config = dict(
    hidden_size=768,
    num_key_value_heads=8,
    vocab_size=32768,
    norm_eps=1e-06,
    qk_norm=False,
    bias='none',
    init='normal',
    optimizer='adamw',
    learning_rate=0.000509,
    beta1=0.9,
    weight_decay=0.44,
    lr_head=0.0054,
    decay_fraction=0.334,
    batch_tokens=262144,
    max_seq_len=1024,
)
MLP neurons of a small language model. Each row is named by its layer, matrix (gate and up: input weights) and neuron, and shows model dimensions 288-479. Each number is 500 + 25 x the weight over its row's rms, rounded and kept within 0 to 999. Numbers have three digits each. A neuron's up and down rows have the sign that makes its largest values positive.
After each neuron's rows, "fires on" lists the tokens most often at its 100 highest values on Wikipedia text that the model never trained on.

L2.gate1672:500512467466464478542453483516513501482465530471484523485470471505506489487532489472535492534523528501521464464459490472480481473504497600517498500480478509476532488461476499523503500503449508512522486475510495528515474485508478527530568461482511504460490477560497476511478528504441535515522496503539506508500487523518540509505478516502490533479459489517451445486498507528525511503536531494472501536456482512503486522507504494506477492556567536473515464523499510469508492493522502486473493509519449458441518504474516475517493519459471452473507494473486473493508529478501498512
L2.up1672:492489522546463515528424500504458466551482497495524468506433522533490521480507507501525470515473488492516501520472502517482511556483418515513480533512507524537494502489510473504529477501490532504505497522526465502488479445492495480501481515502474514498585539532512518464498511520457458471530516486471455486457473480486544499553468445498478561443507521537481496498496521510439504490486487505530464507477493500538534496530501524483480526538505526532515490484507478484510490487526479502505505533501476493529531533483548463485490527514543496528488537453476513486550519492462512463
fires on: "\n", " | ", " Del", "000"

L2.gate1352:501523474529496500529494489499544495491511473493534514508499508546511503492545540485510488466501551470483545524549517469453517490476473562498498472527484487488518459497470497492514495510485489500543511481536523498526493473516522536495506502551527520510503512508491534507509534544535504528491503504516469512502489514499512484508503465488487505505476529500498509454455487478525489475466515498492513509516528509512503451458529483525462458561523504526499511525494502504490506474489526462487484514521497465510507519476470456450530504480423510519464501453455504556454495482484510455
L2.up1352:469502478557509510477493494554494474470545490535520491442501497508507529498492495502499499519514534511495508533499489479466486518521483573520500482489472464510533464502505471528497512486511509486489521485529530508539485483484485495504550495513500504472540525528508493506519489505463544511448540522460549515507521498523521495506502492539491504482538501527499486508484503497529507548486513472505483538494488506484481462466522498547485498507492505504476480522469523487517492445511480494488505518501519516512526487562494495470498486513495512484499442448509464518467513497477479468
fires on: "\n\n", "\n"

L2.gate299:513494517470471499494486542506521524534514558475499493493497479499550529493559532502507484446447520476560486479519530527530553527494509480516460525529484506412512482503477475493466489511480514516493498470492511508473511509506508516499457482517499509493521547469486503556502515513500468508515514508539447519518560489478518509497514507506534507487518533488544482553496481490469468517513437469491465453453484472482517563487469453472524481513493494466520548497508481494465522449488458536422493504465519501522522540496493517523533513512460509448457545502504474523532528474483485471
L2.up299:461490528470506467478545490488533576466484516460512484486518518471486504512504488551483502515522491475518522502528525473502495491505489493477512521524507493498507488521512500479455493540570497475504516500491499532495522493510439500512541486547480523526527496506473532473522516511520495554522521509486504518537489510538528520462493533507467534507478463522509506500451493492502502510458493495480553479504516523463515472499469470555493515506487477495526481495490521488509484489519510495503484474486514457507535466500487492502489513494471537532464481449478492526488474481505530472
fires on: "\n\n", " ", " | "

L2.gate806:542494566482487506508521531547500501501506485468509528483517484482503449489505472475499447522506514507508478491533502535490472484474524506475443478536499482499515534512492534485478483530491507466526516492445498470469488534512489518499497533511527550513530488466509493488493507526514523488491567507512535529507465478527509474499561472487501452455526474547508464506455488530525495465495510477484497502496525454494525524521478527523471513485466477478490485498533462476494487493530517480449505463516529491475539511490516505497508524491508501473491530485488499514490476464507500511
L2.up806:483504462473458452541454491486497495471470487475527435509512474493472492549518486500468477551500490462498498520508485502476443500496513521481507492502509476514505569480447536545496504453484515519525474446504493467496474518512514573499536476547517535463469522468519492487472465472508466537525552485467519492473483505479505449487508476498516507461519469535472455498503460517539496490505454509452507524534487501518478468481561537509466494532474460493487480509528555483522486480474508504475547509505477501490447529513532515522511510485530484477539529491485493452482466510483469512
fires on: " | ", "| "

L2.gate1420:497494530482527507540503512518477518499501488484472528529458484501494515490500510490533508473520511489470522463470506522501459557471534447503517503473519537536519503452531464442491503521515527519493507528504486532510492543508472458513497495491509472468538483548488539469541505535499504463469499517505485461486460517500486525511501496496513495527445482496501518514513465522530470469483523542497492472506541491511516553492484545445485516527506515494489509500476463500497506480516524478471480483518485477519510532473519470496488496529528511477513494501516493454469536440504539495
L2.up1420:524490455468501490525498518476510478504508462487470481521498466493488524490494478520491499465496494464470542441489485525476479528497504481523499507494536534475485515475531526472513532579492476511527534504494487520495500527523515493521483525514537492466546489538506493502472500489511528450476501524521475476479469504511487513518500499504477480513494549505473530509448493514522464477476518478450509468516489469484513550509476520474469532535542507526491535519502498541491507511510529497509490496542476478522489476479502440475464484538501484495489509507496528478514507458488531508
fires on: ",", "),", ", ", ", the", "es,", "ing,"

L2.gate1398:542507523496462482496493508502541527482491528478529525504490503545533455505457497500519532470475549487547506490508515474468481468509503549520511521516484503535574494479507530501495469472484485495480528468490504504487492483540532558556517520482507531500484499520472486530465511444495528517524497470515487465535485467498503485517513475486471591495497488517483490500491465475567499504475500531505501524515497471468529515502460445537465482493496523523495471497474503506510452495533525456521496499514484474518497448457509522502463494517550519513463507461526480502492511523510488537
L2.up1398:505480494473484506520496519484522498528514543518471559547520485518504505478476494523526464496506519491485493528509516501512514504562513506487426497517531464490514526493530508518520533517542516501526539525469480479542520551516505461520519477492528474526525484505490499457543501483479475532516500507500520528525491470475479525493521499502481540428511523509491506494483525473455496488459536469533507443504517500466462480491509482469509478517468489499484506509505522485557468530482463500519505483527503467544533490505508511510494497504506530534468475541496508516513491500479494481
fires on: "–", "- ", "1", "2", " with", "| "

L2.gate1377:503476469516474510488462536502506509513525498514528523489510482540514524517519499507507496475479485483523552552519516520494532510486509509489440481543489499494501512485493491542531480531492501502507483509465459448554520500504455482494517485486471505496499454462486517544466460502504480526492471516479528519494511480506504532530531459484503475472477498536506514471506489509495492488521496497458465528503513445479548487501504472506507430494522479498496497473506460487504496537467514499478473468501496492504498515474443515512509562498511472535482453507496499507466476532533488494
L2.up1377:481551486455518546586526503532470497492484501519505498557514474475462478503506508473506540516492502533484528515481458519557508515503490490515561506503521514474468505501492533459521529507481522492501503480490502513476509500509551499509505534468516480472456530496515491498534524500501534529520501529500478466476490483492477461532490484479473522501494527552488498431478514494507488530517490505498522482474519483470508472480510491514495489526514491465480490485494544508567542479510498525468523430555481512556505499478505512473497516453507508504503500472512495512499499496491502493
fires on: "2", " ", "–", " two", " of", " few"

L4.gate191:509454481501499464476531498479527493524490506534502516519521479495514445523512442494482468524498489481504471543466537501509550508462526499488507527518453495485491536476525477509481472470518459485495480514486527518486509531500514503464534509506476475496486452562517496495509467523514501500483466489475509477538451520485522482518514498500504509489490482504549492496511495495492502485536484493514456515507487499496520515513495469479488506490528487487517533500518510518508564528483505550502486481501482513528506479473486522515480491506493483531512535542502496521517468471507488516
L4.up191:526491502492496487476495550497543507511493495498482512482532527480546551534530487479490496518497509493484483471505534526558469533503512464511508514546516503548488484468491532505485475514507534494528479498503470490464512508499505519500509506506497528527509504489472507488486513503494474535481508475450481517450507447470525521491477483515509480518510509483469528476492511528453488500534504516529477482508503502506484527519499496510532483502511504467513490519533508496518499477548534481483511481479509514501478523468531502544516529551498448522496520494495497484480489465514473513
fires on: "-", "1", " (", "raw"

L2.gate1586:493503495491490489513488480438464526517501475507501499496584527568512518513517469503516492483493458490466512485490509532493468477526537480537533496534488473526485516485530516556516556510460468495473537484517460489526510521515516463494489512512512516531502490511497502533514469505473510488514504487513538498491524523506520522528521461487476524530485511522520512513479514507457456499484466495477493515505497498469494490491489497527475503535492481520503489517503513488481505526529481558488513517463415509525492525477495526535508499506466516497479459510524537549473500480488473539
L2.up1586:491503493479492493513512520480499544476520547470481483474499503535481508523492516463489488489495485490467505524529491502489536505473549461523513508525519530498469492474512533492508500538521460440494501519471509517492540480501539568475453485495505517514502517497506512546482528491550511563488471514526512497476533568478514558499496501541535574514470498493487522532468524473492450519498509554499505450499549543462539511508501478526458484526518480488434501509521496496522520487508493507547492511482495460492486485496550546497540517474503515486528470492461473462577463523482512505
fires on: "–", "2", "ial", "1"

L2.gate1590:553524492505494512500489516514505487461502528485517508475482496541500515440495514450520486479513463473511464523496513483484510521529493516463454539543486559509488501513485518487474508527507488518525457501531471499499495475525464471539519510513440500516514524465492527478506458527480484478500450517454499507488477531575525473488487473502520500517474499498465528483539492501486480504478468506472473498519526497477506493507463515538467474516473554435497500499481518457501510476525497440456501527468451503478446513517474509466532531509525442510502533527505518503509534476457510478
L2.up1590:504507473461527504524505553480497578503471498485511479511483478536436493469481483459491448419533506486483512493469529486517521462499482535535500496503463504475532478497527479500474524503481488533475491479498503490472514497490488510512456442528480509468481494486548470548481522490528518485517494540493506529472505516491544495483509497492567466474526527498468506484492506499493541499489503493524546475521514489526512457490499493520462525535519503482554492527493513501533515485507526502513502475456499501478517491499444480491500485479493493548493490511474496521507519503483482525
fires on: "\n\n", "\"", "\"."

L2.gate1040:517504476479512505530494464477558512465482542489528512504479475536516437514500458527522519514509534523528525531556482499457463547484507488487489481497523501500462554470503497489533521507468469517488538524524483517482493517500479507526520513510466493506503517506511517520495521520514487499515433519475480479537533474489484480475482495525496505530490507522528489454490489523470513523494492476483492541526523488466531461523483517492486516506463499505480526495489495520506457441496520473466492522478472461510509528486455500505515503507508484477530484459471460511489522501523463531
L2.up1040:473482519494512469526510453470550494488508502501537453478485496456496476497504509515526493464497518491486525483456504457509495512555444530469527503495520503492510519553474518496495489505454540552477486483541466529485486516522494520524490435526458488495486503497503490484562512539469510458470463512494527523446496498486494528467494514519524517494472513465495452515467502523472471504489501528488486483535537506554524525429487497495517500471482497516505507483503503484508465461553533441463536507523497533507544513527467492472487522480500478528482506467508533494499500515533498473
fires on: " ", "1", "es "

L2.gate1656:512502490494522466482519535468511508466518499546531514493460521490523492488478491482491520444484488494493439539462537494509476512503512515456506450504510502498503480491518539517554465541518527472520500497461532499467505485546529497488498523493460500492533449490476446485481466494510475479500483498533521519522480514501490492500517457483526547533516506451526495523503457484463488488516518526493483424491502460471531504493487529494481472485473490500467514489521491484521487535510511543510505555484470479462529494499487459485490486494494517499481458499487503523531492413511553509
L2.up1656:516496416496522507490529545485505490522480513497482467525529498531505545464524515509511503497504462475529503508501494512514511468497472505516483517530521465538518547480459515477478476538467492487527489488484569587497495508497495493498507534515520515464490528504487555517534463508464491496534540537520547489523485516475499516529538505488518508521537542471507484524524467512451479513499485527507477483562485498493497502504491537449502546531472463521510550502488506510496477493530507487519515528476458504507479498472518524515484501545500522553483490475464498480446499486474490460
fires on: ", ", "2", " June ", " "

L4.gate512:551522494532481504449504516497497482495493528483508532509516512529513538475478481514482489512516515478483503488487512523552524515541500517481453509511519519468506456518482504487451476543431468492517493496512488516479504474491491502552507475475521532512453501522532479496516496519469516469516491487504512518486499531489504533512459506532441481522500491476524523512520460481539522485502522515512480486546564518480483487495460517510505499554501485517500540511516482491502488534491485512511559558514526518457503486483502477493470486544510462504540524471541479510489500508464554485
L4.up512:524546503521505540524487527526492527476431490478507493557519512454504470479518520495528520486538491511547463471565537476501482447495523506463478487532498486462496494496457512472476519505519490496499498515516533478472454470518481463548521508479527515527524534504525478458511500479484528517526469501494475491503486546476465489491512512506526474541541483481518522527523494473452486516506449502503521473572484495476453496500544482512493490505460532538526504504487522510448510494483508515508543508524513538521486513479452459495471527542508489524503467484481494481479503508496486456
fires on: " has", ", but", " has a", " had a", " have", " had"

L4.gate470:521496438524491434531491508525453445497486494526500516487535509491505492497456469539530507499497530522523505462497579468508517478493485525454486490513474465495480507501461525527505514477488477485477497517492515551520481460497453485522484520446478496495527502466506520474485522497461515462555513477490495485524499503462476480491477490525503468499484544522462498507465509554482501484546504526496447511526493494471541532545496488533489545521494475528478562478486469478530498499535455533492513517468480437488494494503478491432479489539523504533502499531521518475498510533486509485
L4.up470:497508538512477513542486532546554510521476511447537456509536501507485500496523507477483487494509496525510552461493499506507526515509440527505438510511502511490474485523509456513518511509483538509494504522511411486518458536505524493505468509454508488495520494483464487478447515509508507502509465470483513516479445511518520456478495476519474488525439509534489552468488525487546515469490499502484506527533483491534524487535462563475511498470506528510526498541462522511496496535445526475540459525511554488496420499481481501504487518487494501484513514515500526487523502549485509495
fires on: "2"

L2.gate1713:498546521486538459539513485509518437519480486515504500471491508501491478495487523518499515478532491471468489504481511492486512515468504477462475507521486495499514496494498490501497488493538497512523519523498481488496505499504509496507495480509485466500498509449541488530501499493514484486468474487498484482440561530521485504496515505519487514490491512472496524485478452522525478492449515501479494510512539526480472543478455525446486544541519505507509517475464492496428508511518524494510502500525470494502590523495495450522481515508500502484480518470474484482513508492471557495
L2.up1713:482496483445484451515519520511501538475498550466525533481492459469541472514502486490520503514528527511480569455516528492462514517532511512499524501483497495499508477465518510510520495460465497528476537493490466483483503529511549496525490580507539529489477517502490491528507472495519509475481517479546490479512472518472503543479502505507497469535497549458495519540489536429520481473508544541488538488500477455507441497507527431537505480502514482504487503479539539511455510489524511498460516501451511506498570466460470501481536493496483512491516464518509537465491519462525502490
fires on: ",", ", c", ", m", ", "

L4.gate237:517515517483467454507480504528534510541533449477443511518497554480491479519501470489479469500545535535509454505460446466519499500465503513473513503481475494498499499526453537537437438495517484530501479541503475497512497497524482507518448535459496535508515474482515510486513464508489498516492457485467470541492482532528510496461499494544512484521455516525485499467521527486498480473508466506494459510467519512479510520497471472490492518462483505500482509535491483445476485457475457505454462503484514489495509506520521474470467484500476528546463490519467485517535489499495565498
L4.up237:496478499517489513500506462517504459513497515474494481480498520508510477538500501523431500540486518516524509483515451503487491486510530498461509509531483493518482499502487543520473514482475476526480482514464505494495478500480491530488461510464494505520485483486504541471475508473538496512483480512511504472499515497488475510489512455468500480475488545474487469494485509514468481496575450495486468506480552523481478447494490473521480513523510509523479491461524514473491532461512504498474509495536490483535473460487479476484501467479460500484461501499468504504476470450510513527
fires on: " | ", "; ", "% | ", " |  | "

L4.gate1038:484524496497505493529510502527503533485534491550484476483515532464531501538518513508517503529476532486522495513456491504437499486523477485462532435507502473523492506521519530496471547518487487514495501467523505465494507484538513536501487531458474487448480510511497463506542514516493501519453499448513544503534472477443533505513564517471486534531466535481476503524529491501533527512494538516465544498487536497498516464485493521467485507475479513522497508493515473508508507530485525507517477488538530493549529513473530498519494473504508475483513488529511474496519496472489499502
L4.up1038:517528506451510533502521556469470512516504490510553498561481481457461505526502491491549474496524483509477523494518481518495536524525479527499513518517534474492519482511486489524489533507496496474501488555520513513501506521511527505515462459504492517487477469542525467486516511486523448480547532510465469478492469477463492491483505478500441496501460490539517514522496463473503495523502545463549546506456495459485504462517493484499482473467471486496498513506512465508524496481485472496499507517500549485469490483488512507472496470484550533493501506512480546478551481496509486541
fires on: " in the", "–", " member of the"

L2.gate330:493520538517478470523528520482532486434510491483526508489490482500555493463515528483491489503453497477512480492488518492503516490487478498542457476555465475506547513511511508441472528520500479490526501521504477502481488455537491497532538496475515469491554529478451509498498519503494494463492463515538456484500555515479541475486495511531498516487521452492498474477519476486510471561483481519486477514487532471539535541534498499493503505488532514481471561499491561525469471417548492470468494446503487475505477470508511489493493510501514504499490511498497504496525515472461509464
L2.up330:505524450481470526480491451509501530520476502491492480480490540506477470499510540513483532553534516483546486522535509484479524452528503489514511512483505496539529501519493511484490499491512491453506494497475506495511493504492499531523486481496505492477507519490507485493502476499483502548581487491486505502476491499517475538568534544490499522492528539508564527460529486469479472553534529457528516529477493452498531482494494448506474518483509457502534495471473511497481493464505490515501572498472524463489521470509499490488477515522489540505487565485496525500521507486510566433
fires on: "\n\n", "\n", "==Early life=="

L2.gate1187:502479475511531538490498501485516488475507470520452474534477486496488456508544511528517497485464509509441496499512512473526486479545496467532538496513453474459510512489481528509494511489477440488490496501488466513509516503506498480505516510508485504459492564498516492476486548523567545504496466546522502532537509514512503515513550494475538499510507522460527516500482559520499480482507521493523457524455554468500517492506465458493475543474486505456523508479512499475497535515487456541486484454506462463516480492490474524483501503462496506514459504496477483500496492507506515534
L2.up1187:544463488477522521537503486510525520456527515496528517465470457515505492460486452529526501519512562516522512470486513498517508498521482503522506492481491478463501486507489519467545460480477521533469504458511482500495536515517503488534456492490510485541512483475499481541461497521477487497507473508506478455531484481519478537492522463502486450497516496472475495480488515497519506484457457537493519508551517507524516525511472534458495499513510494510454512506510509523500463513486541474552529481474504500477531513517494458501462499495503487460513523524489487477490473494517510537
fires on: " ", " not", "-"

L4.gate1396:493506503475534517469508514508530487507576461502489516465519488517517480460524466464496523528481499497513486493500508447497494536471481472459441429497482499501534511499507493505520492491561515529453491511529542496528492513491474468491478525538479471526515455457492490479479531481482498467502479498487554502519492524529558483483499494519520500483459507470516490461509542497484504486487480504488485551522510512468496499491491516520546494479490496440485540500496504489476549522483478487551485533476503490494487464489523532532545496464487539485539490493549497491536509492496526490
L4.up1396:547493491466486543507490486484535564522509477451471509504500497526526438523509486513484488531473512542514510461484516518531519494521489526503533482508523449531477531535505548491495473468492508514473507493479516501544529541485518453529444574533516498514469515501490503472484480479532511533515501451475534473521535457473483452507501492489529502474484480517506533512504499503524490501507486500510520509513517498529470510490486455510473501507514501537493450474501485492569523508464473512493434507453530492514483483512553469501488521496471470512519506510509558525523470489526483527
fires on: "–", " | ", "3", "2", "1"

L4.gate608:548487518539491502493490507531536519517513525481473490502495549513507512509482480503482467495492507496495505491499491518484491478491500478465490477511462501431482553530465521468504488512488469492475513499468472508509536496491461489512486500506487472514471449483527524487484502509522470488534500512484535539483503503487489521537439475482547450485464509523573528480545477546491480506442513487503514512495463528495476489515471466547515467477512450531515538503497487454538486546509519494474500467535528506508499462525474467504507525517508512475487553482460462501483519516492532504
L4.up608:480467498454524503520522527481517515499506504478503520506532522480510472480484515550484493498460493527515487499492530471492462511541495521472481527539503482493491509487462516523499514561514473522492497496507499503513470506509456532498475518485498522506541477529511509501524541511518435484523530501517467503497509505467482492497516507503496475475528511494494514500532521503486527496553491516496462511506510483542502499486516509491529501459547476509472492490493491497536508562514478464486487506518493494484464463525497517476487481499497501508515485475480475522521507525505495488
fires on: "1", "2", " in ", " January ", " ", " March "

L2.gate921:531468512519518537491522552486490502527529491509530537517522531480512472474480479495483503531484477552471550532526461488459453500502465542535471491523473553488504492515480498493502479507521520520472504475492509456540474504578463515522465494527507539515486503489500471517543519481512508506493499497498519472508502513538490449470576502530463474502486544538497501526484501495500496518522545467477516492512534508526507491537494527491517494480509502526492507509509511526510548524547488489480491518514451491471518511495554501523455463494507512465437557519519486511566492498488503504
L2.up921:469504485518511502509527520521514517532524502520516514538492449528510524502470479505502509505478444499477484551487483488571535467477527541494509459486465480453505467468505493492467488511524511549523533444478472491550495483550475474504477526495518477485507503492512472495504460430493514475559509457440473468493500482525451465484483516553549481489534496500522527492493505534472537495490505488451527516538488504505504526537492492489527504449519475485466495538475501502500473494546475487493479552515507497475502527501471529517467482491520547502520493482499469506496543472505464480
fires on: " ", " | ", " made"

L2.gate918:498503519489523469536479496470482492496516509468488502512518535526475540511464498475498504489508497549490493521508507512512510522538488532487485493495482511463500473460529503498483532514498487506492487469515493514469513491548520521519515507550481494487545502542502510491575509494469474467504474482495490572447481532481492527474515438520508517519531521513492522474549511524489501459539495549499448477546508487486490486474545477511516476484499557487453502497475523497517566460511469516502483498502463505507491494456508449487475491443509444599408500478523522520472516503469509471
L2.up918:502546494501536480528493485487485543483528506525500499459495521473498565494496489486518492469471524484489505507517515490459487477495495490499463502488435490496497463474515474530450481507543497491489517456505513461523528514503510479489517489531481486495484503524489503516488496511507512482469514530467485468477487530520482522502496504533527478470500488546508525491514534514495503492537524477527494474519463550524499491452490502496486454495497491496526495482481460473544524487477513508495472494475517492492545507511491471496526499547519484499492475502531485506483518473485499445
fires on: "\n\n", "\n"

L4.gate335:508514504485535485557518492544503476474482496566507508498576522513507488471495499493535520564485532525514490489512487541470500512496562526441497525511491539463539518502458465506483515487497493467552509487518502508479545453532491474543467459537498511490507460503503544513473525519500496515476452491491512492533559481495508507502493468515461525517485460488486464486449484547520542523482463483502534508549502509515523507508517486505550518506430535516483529494467516547509448496483491470481539450504522499459499454463491511487458491518485494483489498510537515506468485514487495508
L4.up335:499464516456473502520491514508519462453480501534504510487520524505474511539487499507511491457506500437477519543491492509514485492564491487489460523461538482490498481540534521467512522467513503518509506530465452512486510478469491506522513507516540507493523523474479503514518483524552504497464549502523528519532530509458539492541529504490471495483453528509506535486486485482470506527510514452473516501503541452482452498469455502530471520469446495491517463536490490491502458488498462512446517502483514514516471492505504467496489501509511458494492508516451493470490461517489517532
fires on: "1", " de", " De", ",", "e", " with the"

L2.gate644:491455514521507498463507472528469495478513479482478523483543513505517504525487478479456495497489491491459507498482490486503508479528522542508489503532430475510477490507506504490489513510441479477529500523495468504489504507489517511508541500449479484479525497485545485494502460496521476476511508504459460529526508532471483498498507500505491504459523493490492498480490468532480466499530489506527486494520500493508518499535498528495491519432469520457533524461501505484483485521517529557482456501472521471456478513531486499503546473468544522468462507495483486574507502490527531552
L2.up644:542499476484503481516478496500490515493540497480470537528452489511497510537522502534549488490495555504517521506507489513487504496512535487509520515482513500480542516445504508491509525508489461491521538458512483554503526487503482469532443519477564517539492487538535536514521483498479478483505504516488529453477509489499554485496522501548514509525483518512532436509495516537463455525486499520503476500480492516498495536503497496513510493484506488503474484520498483489537436507521519487477493506472472504490517517526504535500498474510511518497535469458500503507453482469492512500
fires on: ", ", " ", "2", "d ", "n"

L4.gate1405:504510533518473497479521535476505445453545418511488478494500535492520502489433500485518453514448461514502496536553492496493480464449529545504482500541501468488475468521519478515508473520470474508523496513463494489513477464497517487475481502516500533546529499493498435495512472539513497511487531482509505535470522514498490500486522494489501500477502485498508500495487542535515456493462518533471478481502486482502523531480495466510522517435507518478485521474478516504521514469522467511505456476543487497521487494521506492490474477523509455510474519509511514480462501541461478550
L4.up1405:458522529483472542478492519482555499519512513484514493494515521518485523499511495501458493501475526528509485479474514488495494511533483495528480509500508472502501447499464528494507476553502513534474478513513474458452523498491522531471505513493481524459472514487490454479525470485520491507545513450538522462503478446504558472499472509512509477501553495513528509508520496536468519529531459520517480537486490539509505517485541492492501495521511491501529488518478511494468515451475493528503528527475469512479499521478516491508485506480477531479498500485527479530496491489488496477
fires on: " | ", " |  | "

L4.gate185:519482511460490537468509464509485497525551424517539494531499497531492524501541501478492515493466519518477477512486511491493535526526492501519500555509535495470469490513527504463506437471518469505506488531522495465509497476532499529497490482517464487510543520509494541476542508491515526501519485461471495514516463484497510512488511511455501498589517497514504488484520522545488462539508491531532475483504478490542513499478509507515456492443528494493509510470482447470504476474518466557535529518519511486470514456469480478487465495465486469471481514513507482462523479494467544492
L4.up185:508465524561437483486474488508484490541502479499470477449544496458512461524511503519523510499522477526540471519473535554488488481540516506501495525522503525553492480490547517513513589477476491560521497449519482502499454478516524451498489507557510487493463472497507501472465511462485471478524490511481494439511500512527516493475511492527494513468538494509471470491552486529512507471514551504473494524519507497542504433514531496495508467504495490508510488461514509485455502505510497462523504489542531465489455500477516532518487472509512498494494466470515500451479568514482544536
fires on: " | ", ",", " |  |  | ", " |  | ", ":"

L4.gate95:487504480518532512471533490538461503488491495507550487469500492456523542455499481547536521521458465471460493477516503487513489500500516545464510505505488493482480449474518490500497474498489472538482460503484492465497488521494505479556438463490476491512517508456469483528486505520481526490520477521442506521530555489476489459504502513498469494515533489495519538498479481540510557473490547534494497512553493492500536510489515500503501458515489489474448515530454550495542494463487493547470515539529503500456509495521542454509486501508558518505502500501515469524476512524504493496
L4.up95:496509519553502486497491510514522488524497508507532458511506513527484503495535515495561479471486495504517516517482504454523484459523497515443469516492513470524447453518464546512473522452461502524502470512498527527475482481519509536545531457511497485485500517464476494475482470491487503502445483498463524523492491502479501490456507516540463510509494501494450505477532496454473497523529465487474509485568515500502522520462490514504495502518513534520452524528485487517511451483476482527498468498455514459469492498507457514491500514495485513546481490489524514554503507520500508501
fires on: "2", "1", " has"

L4.gate35:529504523506489447458490514554470478470518485465522482525465519523527471547482470488494500470455514477524506474504516506579506443474506512480455492527522490497440516475475531520489514506530491528468478536494438476484514471512471451496530458488491495517480460479508496523472488476492476496551505509508511505483466539498496533520516556497512486474485495523519519433524505539475517503496502494493487519518506519513535500439560514507507483485492470536481526478495544496561512530531523454489475493458517468546476513496490459479456491478492507513502492490475493510491516484424473488
L4.up35:504495481471500484515464491554467497525507508533513535465475529493513500481467518525441493455492511520504474502505479485486505514482502473518515471516542494531485467521513477489444541521532506493525509504521502500494507502502471517479481515502500485500535458511530491500510465480485478552510514500499521544549523493477511504495551493522520487495494451532530448462480492492524476504476485482485559506485552526506534517500531503464494500530470464515521543501515506544518505522507479498512490475538502522482469492481469500565521509562486513506536488486510477492510523437493476522
fires on: " In ", "In ", " in "

L4.gate205:527501508462474519534488513520526522501523463566505474490529508515536506505503485503463510529493528520538505520455495491454549499476514535510496514537474506458567473494492500512514504492538472482494481500518463483493502482492506531512508506501477507508504534462518510476448481469502481514501468506509519513489468507525521515509498514499507490483492491486464495498459506524471477487532491464493440498517546466514564517518510479497548473475504464511483553474528504506510502528505471527469484466511497482475537481436518453458496508551514498513511523519516531484501535489514553519
L4.up205:475502461477490481557478507520492547543522456523509501493507522512529563531500468516455511544532456510486521483498492493534509456478481515460536493512485466502525509502457511475484484503500504494499494467493507502470516528501506464469493517530561575500438526467490558466509495471519479502483492462562530500449478520444481513575547528486521503460492489484495576504476512545485455475516508456514473501508504485501523506548492467498477503501485486562523540469508532483541501531485436504498485488476531507493502501480497473490466496539521525537511505502461550486475522494503497497
fires on: "2", " | ", "30"

L2.gate886:501464504493512528531496509479509513469504498512514518467456472493526509520559500477528493464482481507491527528444475535482507503498529509491518491516509484513495463474535489479477558524471472501489509482546465486482457544492469509527534529530438515553519469501485505489519487527503463481478499513518525547506480513480481483535472493493500507499508452516524518452497495490498489480512504492512515530505503508519510491500502465508495472487534510519530530498506460503529533465485517547471509518504485508496502520515458467459491498501489471538500509420503509530460491489528500493
L2.up886:477499478547495492511468473479501499497488492507533480476508485535498514510468538495534519514511502461512513497492469476495446476497495519492498549521510534478503483510469479476447485479471473492507537508470548524537459510494527521496506505553468497479470533521501504463515501482520504513527522486476499538537473555540500505464504452510501519478525505465536551513472528537535486495554531544498470481467498495505491438488546480480426504501520515475495515510451500524490486490493483547468473487469460463479530553514522482458473524517512517481493457492516503502533521504458486464
fires on: "\n", "\n\n"

L2.gate700:512509506518514473489528506479536481486483483506488477478557462517501456464521500520496520450513528478496538489486533482482479519517532490468500500500465515498485503489427478502427515483497473530525469497523472509486515460521495497511519510545480504516498483482487540502492531463507499524476504512516486504499489517486493507461437519536532464506476513465496515528492498534486513481483524543500493524482484508501504501439514492518538522524522510527500485501521434446475484508526552499519484480465487529506492517464490474498481562512503485485491493484504548538428492505499515528
L2.up700:488490515504463457504490531496513527533508509492472535498525495484501513499501502553512467479484520498462460520501508475505503506553488521530431545516524546523487520530480575468512491467526495464472485477479491509461514450497497524494473530490538522516507525477497538515519511495498486494461486493523497501488500518480515500479500486501495539501517525491487479477499502521523528519424542531499516535511469500508479510500474550516487522497530464515506517539448466521514506495517509497476523485505467493500457484513497499529448556499470493505517505457481493491459506503496482522
fires on: "C", " of c", ", c", "c", " the c", " and c"